{"n_layer": 13, "d_model": 576, "n_head": 18, "n_kv_head": 18, "head_dim": 32, "d_mlp": 1536, "vocab_size": 21730, "activation": "swiglu", "norm": "rmsnorm", "norm_place": "pre", "norm_eps": 1e-05, "positions": "rope", "rope_base": 10000.0, "rope_fraction": 1.0, "qk_norm": false, "attn_scale": 0.177, "bias": "none", "tie_embeddings": false, "parallel_block": true, "init": "normal", "init_std_qkv": 0.0199, "init_std_o": 0.0039, "init_std_up": 0.0199, "init_std_down": 0.00239, "init_mimetic": 0.5, "optimizer": "muon_variant", "lr": 0.0136, "lr_mult_o": 1.5, "beta1": 0.95, "lr_head": 0.0107, "grad_clip": 2.0, "warmup_steps": 200, "schedule": "wsd", "decay_fraction": 0.901, "decay_shape": "linear", "final_lr_fraction": 0.05, "batch_tokens": 262144, "seq_len": 1024, "doc_mask": true, "z_loss": 0.0001, "train_tokens": 1354000000, "steps": 5166, "dataset": "wikipedia_en"}
MLP neurons of a small language model. Each row is named by its layer, matrix (down: output weights) and neuron, and shows model dimensions 336-527. Each number is 128 + 32 x the weight over its row's rms, rounded and kept within 0 to 255. Numbers have three digits each. A neuron's up and down rows have the sign that makes its largest values positive.
Before each neuron's rows, "fires before" lists the tokens most often just after its 100 highest values on Wikipedia text that the model never trained on; "raises" lists the tokens whose logits its output raises most directly, leaving later layers aside. A number after a token or word is its count.

fires before: "." 78, ".," 6
raises: ".:", ".;", ".,", ".)", "."
L9.down127:111135102158115063105162083140160111082105146107156118000087125078117134129130138098063113123075130107132171144140153138107124100148094120134162125129108087149137061089063137125184129110172091095110111130116126104105076086113145096090118161131100110163073172124118136140078105152087182099131117147081081082120154126126155136096158186150174131165112086099106132163127119145152121107119150136142151128108122121085121129142142068108064147130175137141093074139108118129109125109091074105190163154150139193124113121152110130152047132109090140076163153189149170156132119132113140172

fires before: "." 80, ".," 6
raises: ".):", ".'", ".:", ".,", ".”"
L9.down1285:103137115129130070092075135144183123170145167130105132110127114109110168128139123163094083130092153194102136121116165223112153125101069123177112107127122097195132150084089133159111101119164131142198125108099126130107079108193107113084154116147150090123159180124115112107132094159144180127143131167132117103114110159118121096133113118192125112062109117128139100183138150131172117111112143156152127166087163165144116097170114127123117088154169164161130100130211123174195145120133117199148140138069114175126102155118086160115105204161104112109173167159142159106104129087126196104

fires before: "\n" 24, " The" 14, " She" 8, " This" 5, " He" 5
raises: " However", " Of", " The", " Since", " With"
L9.down619:153124091100116152126146157120160078113127102157153119163131114165152143137141254126127120128114150121111169138147113127094107138145110117197159138101168106134135111094162151149074106148115113123162161135068115170075153022149083149180163088087150127113111141158120107148088162099083146100151096096172169170152125116107099124103116138107132126143121090138115132123165155123110089141125157172119147111132160134116105134105141134111180111122166120168089157148159137172120127132196094115131130084150131178157100116104060179206108088133011121148117145158107146161146159074144139154

fires before: " |" 45, " –" 12
raises: "\"),", "\")", ")\"", ");", " sense"
L6.down763:107084170107103120151113114128133122121128164153136081112139128225227205162146182117140187091159107151112122110166099054075116111141150128130175118135074125098093075095131105107183135081111137152196091114175156156146086087154158171133072165110142110146125111103105095160163168149146145143098063155186139137118121119107140068141175136128126107158121194174107141126070114154138145129156101087079121085143125138080144078123078145077089111113162128112179082062094126134182159093146102116108026147135122163178110164143131092113164126104119116127096106102148121090094084122108157176

fires before: "," 23, " he" 22, " she" 12, " the" 10, " they" 5
raises: " it", " they", " however", " he", " body"
L5.down1003:131151090128118167082114178148127173113128141117158127119111095103071073160136154091116157094084123143105106136135101103113122077124160137110114159043146134102098145118164173091125082128112102140130107142122198156134149063168090110126113119131093161050114203137121140139123132088084130107155126102135145106136128128162152151144116166122098170141113130207149106166182154102111119154123100105077122134100085147166086194136160123111135154150133136140170186121147140186112114154163136137117141101091140067165090117146132151100137071132136063127209136107110124195166161069189122155

fires before: "," 43, " of" 16, " the" 7
raises: " it", " they", "alth", " there", " when"
L8.down268:154155108157111093135119083109171138129124119175108106104132150153167174098146165137124134153134140110101132141163127097082089078087107106109118131168175134112105078101114170121141173186077132164107171112104136185044074113134132124106120140153135126128113130171121123128153122107179088130109109190118060125152118061148166128111176165132085137094131115094164103107141133127091094109066130091141102166076114159172161216112160107162132107124141078099171100147180106144160126099169155138165165140114102162186132085124089097158131121147171169133158121167114113143120154154161188129

fires before: "\n" 93
raises: " they", " instead", "acc", " it", " she"
L6.down293:123141137092081097101122123186080135157149159102134124140145126137113170127145118091107123160122094157131139125128166090091127121127137131117076125103151088080080192109119128115142149171102157102124091134081162148131131121111108054102072123158154113139090153134149103111083105114079105075107065193128117150121168132148137135178099121073132144051120052093186120156095130198089176147126106147155154095142110138172151136118088133118100103124082104128133183099143109153103154109130101201097052098150151120135135104122098147140140086121087129097192163130081107145114158151158125130

fires before: " the" 37, " a" 6, " it" 4, " each" 4
raises: " it", " him", " this", " them", " that"
L8.down106:208162141132137091092144113081160189103158142096159122108130177107179133117117063104132145145087080139144127142169107148139011129124149099076110139073143173151157109112112132177155097163133140143199170079131159094118101095116146107131149134110153114158156200124110136138146111135181144120138092148120131144095123155178086115197147136149035108148111066151097172155146163127086138155105128153166109199147127130126092162087089118131091130163157102144160171174120128106157124101184161170126105113154135139130120173129170113102112122167057156188111181163140110148134162092132124065

fires before: " that" 51, " the" 7, " in" 6
raises: " them", " him", "ould", " they", " these"
L8.down1394:145087137077124122180058098103106122139137166000165152167138126159184153131155151112114135184127132108159134141144151143164130103065136129179114125135167146098134114139123138135065138151149117107082130049134102167144075170147125163105125160125199129110135154080095176216120097148157126204118182148139130106135170156107107155115091105127100139127136127108157144154110105160172110165137111108167153128141113139159148136181124200114127185052116084120143128120066113091159104154120137115172079101155158164095112095095175137113165208124102114099124089116099109171096154131152112123